{"positions": "learned", "attn_scale": 0.125, "init_std_o": 0.00465, "batch_tokens": 65536, "doc_mask": true}
MLP neurons of a small language model. Each row is named by its layer, matrix (up: input weights; down: output weights) and neuron, and shows model dimensions 32-287. Each number is 500 + 40 x the weight over its row's rms, rounded and kept within 0 to 999. Numbers have three digits each.
Before each neuron's rows, "fires after" lists the tokens most often just before its 100 highest values on Wikipedia text that the model never trained on.

fires after: " was", " is", " one", " be", ".", " been"
L3.up213:527529559481546558488473500478482542493468536552474567451498546487559584602471478495519512521470502499513464567482567379501577444430575479569519585493579523490498478560469469520461505513458452484440512593482507494565443460503444571441500453433505478572488562446514533528414498483463464535500458454507525488482470457467456536456482547488504485469570494512514505543525480512497478489495499479504446487553485534408465463585447513496443508525475415492554425510433531531533472517514533466510569487456517497519552516518480453486503464502530500473515472523508437466529528506545514522518570480455526479496533483570509540542452491558483570505494494449487503459439468481521457505492522499508465528442548464501449420525473424454587556532467502496472520463532557406529490518439413
L3.down213:512484473455537491548526623459401505515439512495555529565510552457421493509513543433461506503569495500442488489524537532452475546578522522448461454553483478532493526510524506522503480538598499532523544514517474499398521475465523529449541418512491549524461490483473455514562519492438514519476459484458502461514464465474550499537521510486492459526440543447519553516500520457541467469503554542470509422573507555541524524485486521509509517523574560490510604494510460497478497431456506477541493467520473501590508433478504564540513539417529528509526465465562525548519502502518478456497453452524483464499441585468499567442514497462459456488519486583514421487479445495474509489502530433548497497567376477506524547476530495469473404483493438464523475525481487531521467473518552

fires after: ".", " is", " sq", "0"
L2.up203:508478474465523473441533572545559543500519491474452555472500524476503466528442528546514510596517571535535471556507438473511526451504553460465511482502475535425435528450550514499484532451468507514502499484492529546503496539542505524554584558424492444528501525504482475521418482540450572566468594463520569468484432397522503499454455500453478476522585450514473538533554462489503479490493517466475484471524449504509520460509493504546407479479442543573528523509541454530505499508467484464486545451465560514600515450480480527506505515477456532504441476448477530500519471505484463555559519449518545530450535479465501493455506535526486542468518561443467446535524473538572530500562493546467496473450433554419582484484439468512490453548447510533514495475579492547506483544423456
L2.down203:463497473493462474504521538508443520415556491528479512529435461535492493492545485528585561531554470480476503479521466473551561481442539475508501550477572490521524535489667524557506460501484476422470522536498431499562463505508508524459475493535476528512459549425467504440458492435478504491388542559494494500522477480453542421567488503539509520503499561414443498462496536534545512397489516507443491460565472518514491490498504438556457490541490557496455492436532503501541476519462539492418505416524543607436488414503473523553501493475535519469538481492477445492432524509538548545460531542468501521556443518566478533486449493513511510501553487484479474512499492549508536560474409578470510548474444425464458508476427470492502510527500464522499487484539548463558464552590488

fires after: " the", " was", " is"
L2.up971:472519466539456467496503498524516541538474491545457529513487448501497476454480461442450482450569479513471544513554516562500486457464500521401552488478538490448510477416464543466471486404439541492510478516484479492479516469432500473515524470501543473495570551474436501527509485503569532473520561527552529463503491468520510595500484476509510534531470601431485497534535525599410480587502499503534460485525528462482556491498457528544467437537560480506488517445536516528597527465471489534575478490503445439520560503468457439588494498501518478554511469539582521494508395575509492484524526469501521463570587496498474466490487458536504488567549491456518489553473529484469474558537481436486516481511501486529522482521510505492464537463574554556515502429507538489442484491490495
L2.down971:564526472482514517547502483441497500493492453534528547476497491512419494475489487486498439510482537512489540456554525534548516525517472521591449528503475508552495519467503473511486512503530475538475520559477474557455547476394466480460530415425494509442528513522465453502477591372481564553490555490492519512511529458442441517496536475486506527489509525449483485520532504527479504432462566511383547593507461478504511516419484516395513484515488500453491489469469496430459512499494515498441613534492538493480522469448546461530526459473468494477591476456586473476525506567508515578566496544546517429477471485551560510438487431553487548562485522474537552466505449494541479583535447454454472555523458491427469490473464530509550486487539474534487507543552505533500473505464500

fires after: "-", " the", "–"
L3.up787:459469540503447476494470450419456487495477498626466484549512527512453540502464506481512477494488505503552446464506488599475537532522513499491447556502499427444453454506438492537433519417454600532495530516546483527491552541532513478486540495488422507451529518480560539518552454501563481515467485458439473480502512434493506523553491511472445502485427564519489462488505519492546490556403572518536531489481455500497467506542512528520560424469547449482496550513498491477547486407438572508575526483476538514469551504538576514559420492459526531464413448524539551528455514532530547537473521476510480508493530598566462528402537553503548527502463553535451561509542499426466495446510533507434543508479497470524481549549587541538539495399546490544493482446445471460491479488475504
L3.down787:486518561501535546469560543511476483397538504495503522460495496479503478504529467410510503493477522521556486440443437440496510432491504486558506443539521590584506407605528423537558516471490472503530544502514509451476517426479425464525569540508518502417461539498509489488487503457477447444499464526514474483554470556402460404478483490502455492439538492501512564546474511466546550461464540533481438462529537469427510536555566495486446522430485436489558537573540499476584508452468466575452480478455521582468543423471439515450485552543477535482487514599503543524492507494458557522501466534497539466548485515469479501517483554507425549566494465486515512509520492483479468538569494497529490509499471529457453477507519550550482534548429498519480484496484458448520452473509496

fires after: ",", ".", "%", " United"
L2.up1148:508552540529495416504476550532539557505539501496450584555463429518497535514420547545500505432573466509534465475513587431452490461433495535434489495511568427536476576450522457493590531457468491467481565521580450470467487483488511505554523496521475536484525514473496488426540510498477444513492498489471462538515462407468463536547526486540467547452534530415490556514516524484539505552559464482522500499534455520446510433423547481459563485463422554463514497503515496432440542562462456515508527482493475520467447472492460536556394509519531506523497494519517558497537450552460481555578538471490501551530535503564510557548571469510480576546555586468526511490449455540533490452423513502556478445500438511511493516436475467400573488509487525382452518556539512495451491502522479
L2.down1148:448549528447533552443499490517475465574474524459519586488502533510483514542472438528506611486555491474497455500446524553431552481462534513552575570513525483515446539462430444512526433526414482529452501514432498502474430517510505421508568411482457495500485499450474520447481484576494465407522467555478533467478540435502525547501570534477483529536516519519399534540560497528529512505519507446485527550541468385539472522510549504533529513436508505494472471432463464511497475449450533511525496486517513530500522472487477500543494498408502500475528560451532428464471481501516529444444527559569510458490565488507432512571473491531532528494508558475467490544457584547490468464521515494515498455482554556495447487497513546533478529496491536407483476492496440545509530504460510

fires after: " as", " —", " (", " was", " As"
L6.up1169:512509472585494462426439503472498492523494443552504485550444503460499588599547541547482522529494497566458485436610459541496562464497457447498482476439500571536499521507468518526493468454507480484552530469500472533448540511491462499503469494437551456547517449588412527472469545518489477468585520560544549484551483498453482510402481508491458462530569470456493465493505513483490480477544518547546581598480495496541439524492423503425467484535520459512484545512516526425504462500472403501402526485529509472509528521485520465575447498401457499507557546493462559499545441572528467468455434479506499513534525410509502491520540415473546606562417538481562505509523513488469484605519507475474528495503502493465525485488473501423498499500561468449499528589461472437478498446500491
L6.down1169:497526442479490463525485624482486513561484440506490525523510474391538525509456455584477462431495499460430553532460536567465480529480547487462477487471494485500522436508458511512504474489527441413453506546502455590564531451489522576463514529470497528457459548505493507530480520542447482558541536515487501527486538525509474491490535520586488471545525483566523537449522543581505566581472451604519358428469527540476518487477490459529505500525543521457469540466514520507526510534497523421492519510509481545512501503440476491530494542508487428536518439457467469521475511454534440570539453486555474533479395539467508440554484525500420490502553485505470429543475406568499530449508538489476407532469474488529541507521526521514459514466420494523468548437570465515529518468579536

fires after: " (", "/", " \"", "\n", "-", "–"
L3.up722:480488428465472520525497599457484480434528527499494514537462504469512496523461495528472526540552466543553515515495455443480502458533548495489390565499539431498592544484482558403487486483458470500464507502547478482527531564476515489451533500432508440532514439481464472457475435484544548490418573453459570470491524469510495503523539486602561474516550452448562477520520443467516518473518538535495515549480504500527518499587483454434482406475492479490419489499450559473476466496519497438549472564415559463476528600554500553492569467430509527522531528481455499488477476513489478560549475572496487451410502545549526430450549502514503526519445537528598470485497453501517514431498530504453534495497537558494547460456526530511481464518556545500455501515404600561475478530506496
L3.down722:480480458491531480570591438510468504553513501427461486464553446474493472503543524496528472471521520478530536485549540503488545555473505446522518503533506556493489521490420480530519455496545532479544485535500495524538495490506538505514471522533497490482539563466521469506479550540543435496507555531529531559457485502495438438502478482506426533488503513520488455508596534562480482476493546527539492492543542521395530430491501466490450535453539469601518457458563564490504489585492546494437455356557457597508479482427478472497498419529554517507453519561474491512506450514523503494522498472403486523501468609525465431495520469533510466466441577526498498525531469474558473512549464491469523516416486495470498535529531429508501444519444515535560508537414496483477552513482565

fires after: " a", " was", " as", " served", " he", " an"
L3.up1146:531545406476508455517462449498498440463535477550512493550529540469607450512507549453512510442510508439499507513540468522456500473483480511481474532421549492546448521484443445482551492451481518502476415485470523495468555462537453540473521453528515487484550497543479523548481477506550523424457522461579504567461520540446511494476480481498470545463539467413564471512478520549451477466534498499469552507563526500530538442538489551448501494454474513524463577438554452463570547450489513501490474437530436557491430536494518458505510479541539474518471493439529475553579413462550430514536525438575478550540547495514533517500522521440536549525495499570560423475531409481545451553564558486476515524436456484467502512482510494390508489519533516493513410532464497501451498524558487
L3.down1146:525500518473464575488527508465481484488524507483516542548473481439548481531470447486467490522468477544519486507539423410520515476528491489408472503517500513540559443529526519559472530384444424516486547590484477474512431461498522568466475542511480454538533478568500476447523512551526498545484434552480541533484529500551564493527515485528549539489466550535497579602508519420562505503495481559462503576486514532431520490481454499419408512555570498471448420510542479551538518515499542487499486504462473472580467434477485523409498546479496489548563515451508482473551549493503530501443500525455476458463479573483453467509573497496530524501445543504437579506471512406462476438548449542504504476477536520531574477513444430540547507490518474528537544498451514557579485530502490

fires after: " (", "\n", " Player", " ["
L2.up66:506521445473423475505427482537564590444529543503487541496531455508553534490516490581511534527504580494494552509498465507465523410481429472500468545466558486464492436497489482540506506498460544439488422519484540515397525489450520521515551505463489439459557421523517382547495426502521473457454435524448495522473499488467487518496507515503436509395509549586500522570487517507513448419520502509510476542478476475572525494433464516432518482541498530557500513478503513548524468550550556508547528453526474501509504570562496523591493556470419488502478509487445573497462518514449500548463561500498527475590504491504510530466559490544594532477439478419472463510521543495538506529550456542398534530447507466525537550455541528452506404468499558468479544578446527483492511515465488
L2.down66:474426471491454478543489505509532429494475518512434485452532512510469448528463453518536449575493524426444529458455488520558550543462484517558459504546535489564508524523537561472545481549498508470521376545506476544532514493506480474533523460558521479454488571487489515445481494559459416456465500532588477493513456513492451500506509479407508467478530508517527410498537518471495415488517482544514500606529484515523512477493478446404434483520511454528508537531497530489480493522461592480431499482488486506493505584448495481482520548502459468448437565542438539574510462495558468510520525503549497530464540512516474488495526521505394501540521467562518475459418467511534520500537478477506535510399501475494531553546474533521507509448468512522508502575511504432456518580528491

fires after: " |", "-", " 2", " 1", " F"
L6.up1176:433490473520437453540527467458472495500533412494530443491527482563492485508486541550481481540532483507502501510436467521476554540504525458508463462511487531474499491403493498485499504444512523531444584553516542626521462539508456474563525494542491511518472543486486480562507471518517580495549464576382494525474487488453525472490546454491534462466481522388450481501500446481422436470522441514511504512584479484544501499572517512507479481479489485472521515478506566515565486491525482564457471519479489468436505441508524438531451464475484450490503555594472511556487505548509470509582495548492483586531540458560489487489471477517445469561464535486473482486422567513544500494511531539509583497499520559546504465554520596577445479503458538518540494513496505542443455475525573
L6.down1176:465468475482566490534467554509487516564487497467544469498524456547511456517502485527570536547449526467486453474458533583530474420452498552507484445529527505549478547575564475554519451521548603535457534512502449479530534483485494523471419458498420481494452456549476513512429563565481481484534476513506520424519508586564537456583505508498442455551487497539415493530551550532437545516471513511492473431470444467517474509595487528524534486473473448523428494499465477527470492491528537587475483450439515514490492482526516505562432435490527505480609453523463479473526426565466458561438542451441573495551520494481425482474510486467542419454559470515494435487546427505470468533550516454527498497456483498529466463516425491496491555529533482551496449529475504510558482451532577

fires after: ",", " the", " |", ":"
L3.up876:503541500544504530486465539469404542495433508521509557541481417530531541539541517520538511491509503493493477480510487507485522512507508503530443488504498465513523553461469554537544547488476497483501571552477473504508525569486466534582519486467470489501545528468552514491500481507492472460540553505547501468488458448487492419430509531545547521448511496551627469536574555491509452469495483556471480545546440463526494483394533548499572501519499487409464476469480434501495470542486510439502493576491500471494529514468387530533532562496599478585520522547508450472360418576532490373521408454459450496512529460396502434470515532481483459482460563513559508495458496461505541462470541476526533512470521528525474426517475482487505540498464496512550524479449513542510533493564489
L3.down876:500457465434503524546533494524597500532489430500565495403428506476478456495498499561387488498500502524467479491448503528557428475536536507483603519497472508458482561484487486448546486515472496563531422472445459520474465475512522465454499483454520442499463477503586496454548519471458471522508508451446590552476547485546521513567495465471508495509437509504419494456484497561552572516552477440532545512471550475513478592539462550500520488440512543537595470500528476466575531517520485551506535510469532469507518492530644472493447515506479457413461477496464514517545506441483458557497538507535513428474454514511459513484567481513509491445486494473472488472520533534502504526486421518545417468538463531556536549468487517578565432485491527535421439493501436422498513487508465

fires after: " the", " of"
L3.up332:576490497504518446535443440374521516519463442530534552462467579530467484422475541500462524488526490474467527563506489497481519530460436447516442510499550447445525458450487513521474518418509514473477509522534499505519495535505467566490535538521459486530526463487579515474552502436526507464512468493514537459461528473497498545495499496538515484525495468536447447497537490549455450595548513565533493539480508535450503497556565517524487514503545440528508492477454541464410477540452528559496442515449506516424581435478519426475591532498528503486490535448564534524478497440496482498473475565536432462522592539493474495523448471497557504475490502445502557477474486527443404523491580463501480551449524473488473524532500574588470588488379531443558565519460502485475468469471496
L3.down332:479567518508502525543488466538409452492450503482515526510488421570561502470490554548460488476478528481534524475474518511485382475554561548537541495462526466499502504483524480473524559583553574559505516488466461469466618552517506528499476561493513431513528490460576483466488537439501472506565544456502563494427467446487490398447503489503492489477478537510556479497444497522498441468518540484536523491525469551534441505444446491490564528483508474488424493465451504495534467516523419517477549534510474460484497517468441484477488524525518503589418492453452512479470520521476487515562471498488475514514489492567421475492423494521452551477442458497461500434514489530542509536522446501515583493493472553456492358423497602485566516501469462483488530538487517467563453574535527

fires after: " in", " United", "\n", ",", "–", "in"
L6.up716:475487498504456565547543473431526536474510464532507448485500503555515520498520511438499480489510487490523472515512491442462507463492494474507470572538580510510466519526533470534435448556453547502483495509511487494507465427512462515447494433535447545583537433567457517491537561523532477546466493448470490514442553460505501470506532458526540528527449483537483502508425524552603508522526446536550509510457560474511531484481488509411536562462501524458463466547416501424508479591501521461428540448475520485472512439531415481539490519461494503528464516504576523520462542570474512575589536534513509501524486484539513527506477431483550433543514487522467517498456445518530499476496481410573519483448512500517477467444538538496484545462561523565475428527504446493562467460454500
L6.down716:520541494493515524591433510547468510458458466512508532492450449505535503552506416559518519445490490527492524456486473483494503473528511537554443483521507578537529485440450521529443497502488475545487524471499475480494504432519521504483396496579470521472546526517483507478559556502589407429544513524508450536479445502600519491478511449515496418513516532570509517551523535482472524480524537540493501501399506435557536526485496449490531525522402585481488520586471430532530480521460490589515401555439499528504496470559494448485573447567507535523500484484437468436491545541477546504479507461496525496447571501456500475486502414483476504424470535447479556456545516479486489515477442486524507517536527553515455422482453489445520413598444527553508581517442579492494489504482471

fires after: " |", " variety"
L2.up361:497529476511500444548466430469442581557521565527473525483562497432500576490452534438574462553496490495551527499471437486502570557474536539503480444505490462479478487428508490524530461478546396427548471547524554567515471582475445533537520533499492500495535497541453490496440531527445529486479536523490447486458540526478533495509537492492525512497509545481520430460488488523433501515467467489468489516468459547527536495508446494446472514486526542512512517489518497461547546562479531504488593477523449475499591546549375460468484475482485503529479492541509548497470489520499548548418509641462492526488482433546457504485515474482534513518473550498531498479487474519499546527516531504526503526472452493525428413584488601482464534546456530422509560486499504529483466501523488
L2.down361:513481577428514414510536572514431495523486530511431546461485547500492413476565493537545496531532444453538462487443438476544473547470545485546535488482415469467482540489568510481492452472496460514487481463489457426542513499514498432470565543509492480503567513480488463551517459550557475546558466475521595470504441486440520518514538501522555537524452515512553581532435529505414512489534529537484516573524430514498497507531583474433498488524512513480529465438454506500529554542498518445521523519463457428464531489520522499517455506510563484461476493515445532485518551499497483517395500483469479447432533468523468530518556504533549520494513491504548438530508471515461555495431539490460490504439492488506527506564462578485506486502455569403488494521501501464543465472487488

fires after: " was", " be", " been", " is", " were"
L3.up433:468525500546521465555468481505498541544551518457513560545488547462510496536533470552482507491489554526531480488500508506551583488500441439526487531537510524489516556541559515541483429464494537453508435509456537450517505553535481499535456499517460532472479486475539466503469526465463502529536418538510582482459472516505559573442472548508569524508519590513517555459466513510504482511486507472485503474517570506528476512457456536486488492456568499425467467432432374498517520462437545546542518484477487613444579516537530418424539593464502463490514447475524539474544534515488465481517524495514431451594473486558479506429440473406472621486469469460498565495530563479490487542532523522430489537516529491501550417516461443475477440495517466453486498489528535452541502536473469
L3.down433:464536512524521467491531526557460480451520528558586487566528508486545527540522443521520494494548454446500479524482509508562492485569555464483468526469545480531526519464488458494520482504465485549506497493517509452524514458548553505475484453521582479482469573482500469475457497467501454485430586473535492505536500499506548430481603544482527531518376502467556545495507575611461433488527509455464447543513495451501520505539549446518467408523521499448529505497498542508469452511577514478598514536417434492482538503432493489485518485483501545552552483466467496511561491485468473483491517499468492500494535487429507479395545470546529547597546483477461457527501468475404487424554547487508456518453475483559557467530469593527423537486473416495534459479493505462480542545425461

fires after: " the", "-", " most"
L3.up242:502462433545522445556487356493446576464524460504545495507493588499475503527522512492520477421468535435478485498429457525520495541533487490559444554508519462451521487476458508526507553442509456517512516430425549485420493546525528555482503486465440542477488605486559546490484538438514528524441522421523504510491536472487485474434471513517479540507469506485433512451533579477582506571484516416523576447471476463433564528549494502533512495470473458426457493527513514514513468624495558484534479454480530484521540550488521527517561547517539549542500551471528488486491530471474484477423479527449494512500494535486511516536473493461537491499436533453565553539489536509500548534526476513484500529427593548453465576482536449407538541561552466462512604476425497535458494456408446
L3.down242:496497487502495455478529541522493479478538492513539514498505486558494481459542484512442504438510543490537499506521513579541414530568524540430527493470442531470500494582498516508459484462537482500481538590489475479541512469504552518481544535485485523551515528472507540496495462485553528453544424532402587520406538510535451483425541510454521549514431496405463538467563531581486460520489514547529480528567499530519459522539542526512452407499499513473552567442510536488493585558515481514519522583550569516546528541445505546475451511474505468485475483477526418481447528519520556494565548437503495474442536464518528560507494511542521429560507475479493499494480529553512448496512464435494504524492515406499518378502505477468475410463493492488531517531490539447498459437547492

fires after: ","
L6.up864:532529576531533454579538513448557499504511494410516493506565554449508449507594510516499492447488500501503482497515519451456563444534461534440520499495505474504506483551495500444504463501454505509448506501466492498476435480509549519482524512536453509497501540512510494479482433514571518506447543510592456529455520444486480455551511495547509570459421479492543501499478504515456537479506529475462551491448541461567483451499546454530489531439525509478557538432437498472545503452521435507487504487555467499486487470493504508508497535453547453518482439506567503471572424561471479537543458486486423476517492432421422521516514535552550511525516501498590489484525486522517462493488514510457497582469474551528499422604471479409442469540498473508478559531520486523497449470507440
L6.down864:530445532456529520457543578508561453506510505469569456538532467494555467531533510464574448444552489541530463497474503501468475525489557484550522478577430415488521484532506482445545490501533504498429557567517450451492521557524481468448475568522448488575494473436504481554554526480523516541382493556486457541474458481560457532435482530495444457515493514475478450511446556464475571477481560520494527470388470501589523467425459546492473542434497543481473489502447505504494538557519475582535555528488422541464518590488504437496525513475492484487457496477534486510500447511469508491490495541502484450474628513503496461480540533450523519517517478485488539493587502563571558515480464469471469507463400491504526551474466533468455428482542541465491510469494497455524470534569507

fires after: ",", "–", " ."
L6.up591:499522522572525476518548557457514549556511482517494486564550504440498536493434497518563572480412516542419474478524464536462586460530513501467454427512494513550540535499517492460523472467507479467436520541520547474412500564489586430514472580498493454471497481498546524501472469427487464558443493525562433491481489464485463441537458544567449479533550481510479429551521528395580574495467453516479571522468459568540483464495460492474509533488529520489486530476527475485543437577462461573450447496542427525476484483492477439500589555476451492477465508542480472489532524536445563513531450537525475441462553493434498517517558504510478503520490499509516560461535503466493418495485534543431539468511529535533496524484530442466489496502548526485502487512467522537550412538522444
L6.down591:457474504487519601506518513428532506407442524483525447523549538449477509488488505518509548485505489500540532501485429461470481435462478518528556493491477472532534445548476545432486450514524485458439466564468537434472472514506509539516427561476476403539506542508554487496530572493467401437459558542509405465489484483436465521502466588553501511444541550471463459540509544499513578547493591572539521505396519612576485440459532540509460518445475524522486555439527520580496493437459468514468539501586407465439471526522476453498586535499417494522487513535490479520501478540452553476539483511530541465480600508513505509477511581504515475527503510477543489478532503557526440526495484527531507543507443518502603506488498484541451525465474499520471506524459522545534445567539485

fires after: ",", "born", " and", " Succeeded", " Preceded"
L2.up1269:532537520585537468533490504521507487499519541502489526464483437494444442503580471460587491513475489477541440468476504488449511452497479419504446503548462500474464494487516566445537553523499534503487523507551495513491509489488415525468516441486511464524451475496517479506466454489518407484479497485483557444510509527479478526447508495490467464483525541502421462518464509527524558548465478445549548448483496484465581556520544468421484603575573500537455522489472540473512540576564489557542548549466543421516457484553476490471488502489473549521581529491488509620479456502473475480508539527448507441498490552460518485492517481543560459496569568489512516458452541499481503436439393471527525479468511509468522450394472463535593479496455462517503497505503571487439500458503486
L2.down1269:559515397442524534518543500559435528519541468531519515447546487472522533436434510511462475512535548484521565485489517515483473569478469549539503452508520545504498457505514511525393518401498493546518508462500455464475463503498529519569550512447454510472458537521475450497542555542426537480519509541477405620463523424483484512567553516536475478515480557538558498462534528467508500427443470539463455481477534510475489467547542559581488493470499510478495570560499516461524460520457486515523490476544450581458512474488428497476486455556466460508453517449573446449611524492518511529459482464513537455486511482512528471421503516494468484492501514530441504483470487501601540591530498484531507443519476530454523579648498459542490490505471522539483526473563504524464529435485519

fires after: " (", ",", " to", " |", " and", " which"
L3.up1030:572425510493504452467587553478517506451497488480513530485496503531512422475524529541447450506430504445463585512530506460498557486488532488494507508532465463537524490539475555473596492482536519521505568445551464530471519550518536499516453495526490422464418464486443486528552475482520476437529539491487487467495469454508526561522523454467495582549531510525540504503429527474489529547482476517467516542469523517442602458438517495508545482477593488503447458560556503444501505500516463475469512427459523454529474534480537493526461537478470546462462511505493488496457476453538459589570508470452543522469441509488568434549508454595510450503487477547471455534581527467473495477490496497490455545531580506452488445553543533496555499454530500445477503548466506544510481483477512
L3.down1030:498546477488572484491510530478433455498466552460452454493503458406531601562538523478524545512563473468530453491462532547514472499468508575505546558416519538477471476546509480528464454509495441505457523493466506564516546541459496485476486499514479507495471547487471576565527551442495505517467413464515453442577546519515577409465509551501497489475546435467624535511475551475543446521532507517473511502491459481527468539552478469483528559512541454499518550464506511573505484410473526585508445432461483470414482509480445446478461488528525489465500532516434364526524527480529573525467530394488479530492538502459505494521419535463487508523519491480467491509444501552491473480454516477516505480447482465491450497508408504540529500523550530521455487481495478465513495565534491

fires after: ".", ")."
L3.up844:480511502569418507458491582589559519486499508500540541449545550397486494543456524491438552534515524555484486477515443406467544519548514494524458549537562478514544522476428455514503547511495529529481533542568526500530554488457422449565433470480551494430512480481498559430478514461511471470441525519534491492531456513507517519473456483516569464516536505476442483551534452472492539503478522499446501516545546472513472500506477502510519446522546514471554494543503527551482513504462465489487563570444475474509473628563533529501447472526489499552448485429475501466440539554527499582483510483464467491497444400484565431522536484494491446564445455412498528487432488526453513529549467532496544463513490491464644545494549489484491582465496516540504522494452473476509428465559557
L3.down844:513492563444472578535488482506490464510495455480464549401513485443485483462478500574473534445511526455457535516470505469526496457529539565511586473521475545462515466487509489469450418442484543544472468396524467529511523577524535469479480528366561483561494480564502576489488488504506498448501514391507415503477553503475542471475550484510450496488474486552494394506525450576507545563468459556512459582478491484478513539547465531547522503524533531531526478445503468584481518463563507474508475571454493550510526455485495502431477545423494476558510438479449518498564473439468536478562513495485479437488471446473469485535527495609490453533454510528496461458444499497548501487468529443486465488487495590481517506473506493509524508483573486541561615516516566501477525491514496

fires after: "==", "\n", "===", "."
L6.up562:497436533545442490513413549516534480555506488529507511534511541456520493470481523420480434479520521583453500475503437433528573462528616458550496479549543480480569496559479535449514512481507464481545434502496451436559486490461430517495527575535552495450523474541501520499502530455485483445520481420505501496483489523514478474528508531589575471440559532499460494523481509441451543397458531484514520471554466438518481515518527554489462494469401535569514466425534518467482508519499487476458537499487497482526466573519470533516409492481554457497445572500491500468457491493475516555496571507538510507463525537531508512551516473473594548558473458492499486477554463545523522467491495526485511372558489571468524554474495511492516471490568503482477607549458530521576422485588475
L6.down562:533560531553500419475486517474440530530488497450491515513528471461575528569500520542470529457473479500498525538529505526502555498515404556465527488431510459529472505461492545464500487521473511536542541484456542552523465506517453510474521527474488537527486488466471572500489504496526491500518506472517509487508445450442519505462453473517536521447476530514541549533458471528478435483411482561538470508485498574472538440518485518555584619490476511492561516519537460497460468566461532542491439506517449536461510521506464534485417580413482514639516511551526465542508547558437443541485483472484505467506533493482478410476518519490478460520471477506527443491495493490535560489527481444478444497445526530501476509466516399426516469560619536566520550590496521467448561509512514

fires after: " S", ".", "_{", "ä", " E", "pro"
L6.up1053:583458439532514540485515551526538521528519471506529531540501499456504515508473489465460447509546471562540538516582480534443466531529443477488535519534569499512517459522579552485509504471456491526548396466521413481562520530521516481555456531472520481489516471523475498550479485498526538492379514506463525549485510459476506481485597478469466516502515515468546505455511515459454501569481500499511551459517434441430513447521541508508447519528551493457447538550513559493458507472410512514573508519515468484460440496536506552440561547509426545485442515475515551476443517453532536468590547583527515481455460526491505490485457487498513560515536485593567508473514456463415502549572501565489464517496421505481565490431562522481509467443543428601485537399520472566503478521485468
L6.down1053:496509472500496582546487487506524571564438529470581526508476453472497539432421471475536490466519465518454517501557587449469538459406543462507498528564567466476495471495505491536492488441535534462421484458527515472450501573494472494490521532532510586525508482490487533481569549504469562519537504518565561500468545467526566484538576562443498465411454535486476485535408519464478481515490530499528544419517470532569469456536452518455482516551371457472541492472487518476488481538515506484437499425446549547466442537490468502405530499455490441499528440513456518484428516567519515485554489517590456519519470395503580468470473547530522457509494562503445447507537508456512537503497477508522545525463556524466511590471515585523483494470503537561471421495424538481450502514524493

fires after: ".", "5", "0", " million", "°", "3"
L2.up776:562465488468488457485513546557532545479451548505465518443542540449522494461515588428580473495442644539503518502495446445463665522535540480511486493479543488436500546488458442501564539470468497510454474587471508512555443544448485516483433532539535470467459562503546498486489521503514507551470535520494514594491474520504441504477516572499533462525553469502514461614580506525457447587518478452468357524465512491475486480473524461560505476517489501522511442566540492502501517474502488535491531519510521470541440586490512470516546519528521477550476457474520491423503477502531470574522522506529492563451488434524507532540503490576487532486523503552470465499480527503510508489553523511516507471471472455515502571558476499464465517500514470500455571427445547495460485524505479
L2.down776:517492466444494459496470573549501492535529467425418512440513558546478485418485509543519586568435550535512403430548538500495526487460468464474541493448522495526462562462469413480489446540493524554404430547392513505538473506506544455492464536524464464424536566519504428459499464508524503511436459500558471544529497520481480527568511459423507464571473546493494512515558512484533456545594473489457480490467508492535524501526522481448507495475517446561558524522437431491490493520441461511548500448514458534504454512511581501504487591497441524513464513539486562461532481500485437484460597536485520473562569541515416498451538448493538537537534539458440539524467481577505562474577540512520469531461519521543501443477459537518495416475520537492477484545529538532449512498461498

fires after: ".", "-"
L3.up262:454489527527445474625465501532529501495554566423430490461525517480567524497483514508535472433495503549499537533553479467491494537555584461566481505556522475472498424505503532469554476492459593532507446488545500515545495550493486559493534475458528496537495492409494557484514503416502497429483493468444539467507428547540525512520511471505532519478504515511528445505418504479457525454430469566497402540527494419493546533476534499527463477526492541496574463530513512552516532541557520456490576501500526503491437544525510417548451447544540487538477484478493460506513476587487461513553485464470519521471462470548584521512481431624558552554472540510573525473486476547527498473540447527418493483488505493490532514517473490535534527480451437490531471507519499476501453472503469
L3.down262:488582540522556471463545525494483558553579489498516497526534487504452561516517548485428562469518554373507509512488525547507475501413452519535441484520540585493535563424467476483549512500480532570445478452580487507485500491568503486467475500455525541518500486519435535493457525522475472476508508464493484453468457535521458482472527461531491526516526508444496520505466598470493507547522489437552485446472623566484510522497530518520478460427427455570414477492511491462436509519522528500540483540430559470521563462497487514527461521530486553541570445505511472474498417473507550478493507470474506459560543516485433513494462541431459478464502525522569504537530498473433543436501514453477471454557528527505492495514504494472564492491496521506521436598500470504459501553411455